config = dict(
    n_layer=16,
    d_model=384,
    n_head=3,
    n_kv_head=3,
    head_dim=128,
    d_mlp=1536,
    vocab_size=16384,
    activation='tanh_gelu',
    norm='layernorm',
    norm_place='pre',
    norm_eps=1e-05,
    positions='learned',
    qk_norm=False,
    attn_scale=0.0884,
    bias='all',
    tie_embeddings=False,
    parallel_block=False,
    extras=['capped logits'],
    init='normal',
    init_std_qkv=0.0246,
    init_std_o=0.00435,
    init_std_up=0.0246,
    init_std_down=0.00435,
    optimizer='ademamix',
    lr=0.000312,
    beta1=0.9,
    weight_decay=0.47,
    lr_head=0.00513,
    grad_clip=1.0,
    warmup_steps=274,
    schedule='wsd',
    decay_fraction=0.949,
    decay_shape='pow',
    final_lr_fraction=0.02,
    batch_tokens=32768,
    seq_len=256,
    doc_mask=False,
    train_tokens=305900000,
    steps=9336,
    dataset='wikipedia_en',
)
MLP neurons of a small language model. Each row is named by its layer, matrix (down: output weights) and neuron, and shows model dimensions 32-159. Each number is 500 + 50 x the weight over its row's rms, rounded and kept within 0 to 999. Numbers have three digits each.
After each neuron's rows, "fires before" lists the tokens most often just after its 100 highest values on Wikipedia text that the model never trained on.

L7.down856:499455576461472518487423484510558431611561418467414543433466513481505481493525503507400472488580498555440455564530434547380588462527513499507528496527503530499393494497502513432487531513519623514540520425515541496512489443573414458505540512471545366565529466502456557502477378597452405556470461452506521532500455547489504480439465645471545506409486541536384523509475484451449532311530
fires before: "==", "-", "===", "In", "The", "|"

L10.down546:505511567525439559511512505488555518526538477412512484528553407521592510557404532516544453526548471465496500519445574436498467452551433499499470455653550566515478428518530492474488405484476570474437379552576477540487464463420591463465466510457519441488421555491520514590488617493420561523433432539584467531515541432528483408485520506468553454413547494499495537410536579507590468425596
fires before: " ", " and", " |", "."

L10.down350:480379463523559571518378509482500599568490474497429523564488489570512499551364547539461508465509457376511572541535484472547547429460529555462440533459510513513518532516500512431532571546422557484496394594551501515557451422513585548484482534438567407447503439544421479581478682504463531585485520467476391469481507499597358540559544527429443509503460501512545544578447463399521485471570
fires before: " ", ","

L10.down1286:629582537583505562475552505495591554456546549446538505439513458455477451460526483578465435468581454539521418475441520535457414493442599568513559382433496579560416481517411485498489444551405505529451412480545528427515581452477514478529461501429523475496454445457490402525581475545535586473487505476533490533468514499439339478490405443497427524607585564478468498478477527509519459504604
fires before: " |", " ", " MF", " FW"

L10.down192:538523535476506462501467544423390452394436521507504499440543508464524547507562485497500505613502424565463520522582528562415436503459591540493415539526552381366442450508479506520495514469459571592602470566483471509506454451442512455555486609410449453447449521576517518465544478531483502585541508499521481489525448445539488630506438477489479480488537489537493497508518611473536475516438
fires before: ")", "–", ")\n", " |\n", ")."

L10.down1150:507573593527548487514495565470560517398575465576476512518478431500409503442457539562428502430414444538501553409520479507503528485505522534526548482504402519446523535425556561468429597518540459532450520462445584498560515480482469477471571525519503393513528526571486515512523471628512494463433485442470515527501440510540551512457516483462513443514494454567501500527505520441455531441495
fires before: "0", " Baseball", "5", "):", "\n"

L10.down249:486462525390515522484465560488482536530514533316531470528489493501607431575505474504458519461519453493533512505562518547491482428478499519516431513538555512511448483494520498423572544469460551466443453738535515523491503436480568513452424496477470498431511502449513493561468660531479564540451456487461420514471513456532524472473503520501507539508512537552526495573430482505545554459550
fires before: "==", "The", "In", "==="

L7.down316:454468464474530431434474577496509475439519442476450474620554380546514531435468560487466545505486549520457604405529508538457538569451414424525457443486510539553486478483484430591602445502505492503467452543680493538478427496430570484436424547530453464537527457515411538499537299455442521505511480473466477563610533494556490584540492463536419496491534471557549418508486555504520527517474
fires before: " of", " in", " (", " with"

L10.down630:497513527422537523433535533533426501492540535336505530571571491434582454493455518538511468503470479525474527499537595482568459429425497498553420550542504461564550494492567466468513480428523571494463462664512521632449499378510659576466453549517504560488531478460451432522474689484459587538528512502439439434452577380546522498423487513528468548477526550551537503486502494488529528501512
fires before: " the", " of", " a", " as"

L10.down97:475568521494510547631437486465482559555490508523447394491600566436453621519490502537473437479439501435496507556519532475557438495559464522480476464439527444451526447520559568486476531442500444450559556454526563469560421578496493487456509449533468457507493474418488515476443442456508530534535555416549511535498539561428506421454511587482506550478412497461456469500414568496517545568531
fires before: " |", ";", ","

L10.down348:480392431478455498463436519617463562441530458524518475579447533437565495490589444562545421589503468559492541414425489479452486649518525454455491553524456461522492515488518504502455571520489474419490447479484525465581523490450523450515472508510465488499503569467532505575533373471482526543438472512563443575445607567562552422552429453562482464537488508410501487509431405488447472558565
fires before: ")", " (", "″N", "%", "°N", "."

L10.down1201:427492495496430424424492496501546507491610510505487511447436477499531462537522514353414474619619502468447549535471537479525585533492480486534457540420538544553531514459451453509466475524414516538473469450523509394566529502498495586537500400437529437499540589576403431523407522525511469535541514519562523552507430570432448444430491487544513426433469502469427590533517511450477568435503
fires before: "%", ")", " (", " |", "6"

L10.down662:498462596448500497565526540494497498417530469461521519497565450547525504507521568433447564554475467450512480506412502470531599532490484521558529462460599476440476522528451484496443508473583466518459552497443428466535492611530494431476529386507463525486484529513463465492571477485459501505644419534546537538536527551496488486455449452480503534572548621495490540588519516347534547481514
fires before: " ", " Goals", "}}", "'", "}"

L10.down1155:534529440502503533482534508467453478441548564516551497486579461484535527514536420457482418611477528500475625614476471565545431512537495592522519503414499561503437518413384426532420549571443481571520507487424592489537441429573472446578491438593471587516539539468533501471485481528520501530425444375453570506507386509426496556525506497491511541539407467500544478487453529484496440499464
fires before: ".", "4", ")", "2", " |", "3"

L10.down366:508492444459533541517555501543578453369499478524473529439599575560582461504542513489490517474480530545422532456544476460449597581524468511472453460511538513485569487444552441437522446501534380498570544509500558513479482476542474482514483511497433506433452468484493551578462527460524455500500525429468444574491435567484462402514501485530483498516431416562543565582494494552485577542536
fires before: ",", "s", " he", " the", " a"

L10.down1196:479555590508560572473459477498468433516556473465521468380579474437501531531492451525420461510495481486447481566569564565433452550461516503462424580510577639517518515511567534520508591465456580492546518527514557511560388469481598508439409525403519431532445441551495540505534452461458534521455526422563403590532556448455551520427464517484488509484510575567492549461510579503461550432541
fires before: " the", " The"

L10.down187:464521503446517420486379463500513525576481570501495450547478546466475587555560411504465472443452415469522448532456571536437475433556491564546555503479468499472427478492422581517437514571519506431433645496435523537403487475507437418510442504515503517550544449476458530563533456483552495598475465472501484639527472437495526575520530485362504539440540527519449543518454477370511475513466
fires before: " ", " Pakistan"

L10.down997:467584488467485506516441493499477443530468451406524495485524535468579547473451517484492467466491529523588554571479443557450531461635590450448634558420521528618556468411434455574424519527507456452602493475558517546518544491522540476428514500500462523387458496476523468493412564484562482485507541448527523496576535501587489559555464545426466444460529449538511506472568419531496555459527
fires before: ")\n", ")", "–", "s", " |"

L10.down842:514579431429476543420593491504434524484433462543446491660402530475513460509473542511484600562453593473528483467465493422495488643548447516503470497489363522483450526520522460570581518551479481501458477543588507489466495509439440468493483471437468487471572594506500468452564585565555499438555457494501480432560483428475435519520464492523505515468467574452473540379523585511638473612508
fires before: "7", "4", "2", "0", "8"

L4.down1531:452518549453552500602492502449557494472601498490372467456483569565561507487479380508519442422494447640530539513517473468515497488531599526522510462536501490555563494488522552456458504510457492414530491468627402519480553438546507491491478519516486434564537469466425623479397540557559406507553552444523511524484550524394547512543466520516510506501510444522497547443541395516410542459513
fires before: " as", " in", " by", " on", " for", " the"

L10.down186:638545541580482579566489518577517448414534480501450494362575412563498498550564452464502461459504453474487516525494508466405424508392499456388520529417547570436611532468493421521404483420456625391617471501510510668578513496571492576518467516531427512478453527503515564496447425523477453434547426457477554467491497506497458536498495521488449446506474481499565483600492445556462514482507
fires before: ",", " the", " |"

L10.down1320:457542516521435571516553526585520507612524546501517466441502596547620605513516561539524517532528526386512481502485400437445378473484459492511514524579460529454456468510487519518574467496512487478482463552531452428444560397459534489503487508552435389468457618447386491475476462558451438468487452547509508548469577527544478480540427501509546549556487596511505511536457548571554458513488
fires before: ".", ",", " and", ".\n\n", " in", " by"

L10.down460:516543415525443527538523568479576481474540532547550504396445453396427525476455494485496486590468493424444421523519520518452467584440471509478549464482471476584493536543493527557523522571528531429526585526501477475604465564495494438531479493503438516522487500526469465598515549464449506403431417464466482477545559539395384471397466397526494399579463525496534528443520601402532562535473
fires before: " ", " |", "|", " |\n", "\n"

L10.down459:550544491440519604489433539518455519474432555561544510486445443480478464494404443392468495469498506626474500486497468523418542434555529504472477520449539521544534531570504448571596540547512426513455473531522559480557435378511532466568499365524596452526544452564484477475606554507470505459571455428461393500522464408474567473450511415388466499482502527467465528395524489403595497493473
fires before: ",", " |", " -", "ower"

L10.down56:500536411495435492589468554495595483446511479585454527477528521546569500494440575477489412573484463469512504625557493482605528546500484527506470505471520522467546491458471453529507397416477571512570464561530437476487508447463507484431511550514473491483502471449460575433509635513493504454521533489504441491463418499413452417432545440529547568499501518480520552472527488514566465462558
fires before: ",", " |", "."

L10.down1487:513616510494562499556434531417507563518489492482501440498594542524490476519529516617512433414522518501505568496523490483480431480552506591417453443517383533410458520522418496511487532516489568492456459505470525551693493548489509440473585467523484448462502617513435527452530421482533392400470436500476603395586455574503480515559571543467429402551496517554527515534484469493463440545563
fires before: "9", "0", "4", "5", "7", "1"

L10.down751:535482474431515432546506524529542543509449500455534400422526541491516598502471583449500478470577463562528550488503504566381475440536416498620426535494503542525429556478483498470473564566333537592449476493490549449439495530549524504520512472577454486475439422517574429580547585472523514441530469574467450517494518410535405488433452515525549571433490494456534483439477467447494354513481
fires before: " |", "–", ":"

L10.down158:450501555563500502435492477486520456500527511548441461347450532552496316540501494455476403474527430596414472605490541525519474584449595504531514522515554530419504540507494405551425440531422508531557520545488561455439477383554447511544495441507534522578519500429490490529431638524466469474520524447489512426500441549490463599462454543471514519497463535513492531479522594498499508487449
fires before: ",", ".", " of", " and", " (", " were"

L3.down596:507509531500488571480495470622476535419502608490538548531445563531495495517449588481483502474401486495586465532552517452520530464581474563552501527533573517483536459494459509574518575406378448551485398456558424486532557529544497408470441552511536414427409513525567499568571472418411533474511448479464533560494538414544490515427486493495401468474493498545449423469497513459529496500508
fires before: " ", " in", ","

L10.down821:562584531545541489547540559427474549567464504492473511460478512554485448499481462543493615436457550466523456515528469487490492510499388438532647510565497573546462387470486526472558455501476597476422500521540546442477436477407514503523555450478534479513501461579471468545416497556549544546459517520572445521525532517506499460626472589488514489452475433535578497452540528493472539584514
fires before: " |", ")", " |\n", " ", " (", " of"

L10.down1149:492429509498437469528469496524572449489546600517515552489534528485399492515423506585508506567511504468545465580592459486487501511483497554514452415529518498530378527534366439496489501481527457521459571529523521524461592564431535490554453527481500467548459492431459381549555494472370494522414533431549439509599512628479604509514560365469459530520406444515533520481537664580480489421467
fires before: " the", " which"

L10.down2:503522524534465524578527496427419552401530516621450456503543582598485539630479549513572477502541476588576470388500466511471450438495531575587508499529354367484434534497468471533527460543518465500525469500514470503528493501533499510510548474525500489574549516465439429652573471517406541441588488528541574499411520589524499504490510461444622548494500544514526485546477473524499459551471
fires before: " ", "\n", ","

L10.down725:524525511509410551566503541464497446574514463490511608594449483512495503508527483445417464468512469646532452535511535509586594603467435451472503485412506429635423518519505426529483481401511541531488548478455477530424459528539532519484482448510529496468473434519505494409561516557528441435559633450494578436532570577458552489535510455413544517474551580470454415557577446421479494534436
fires before: " ", " |", " the", ",", " +"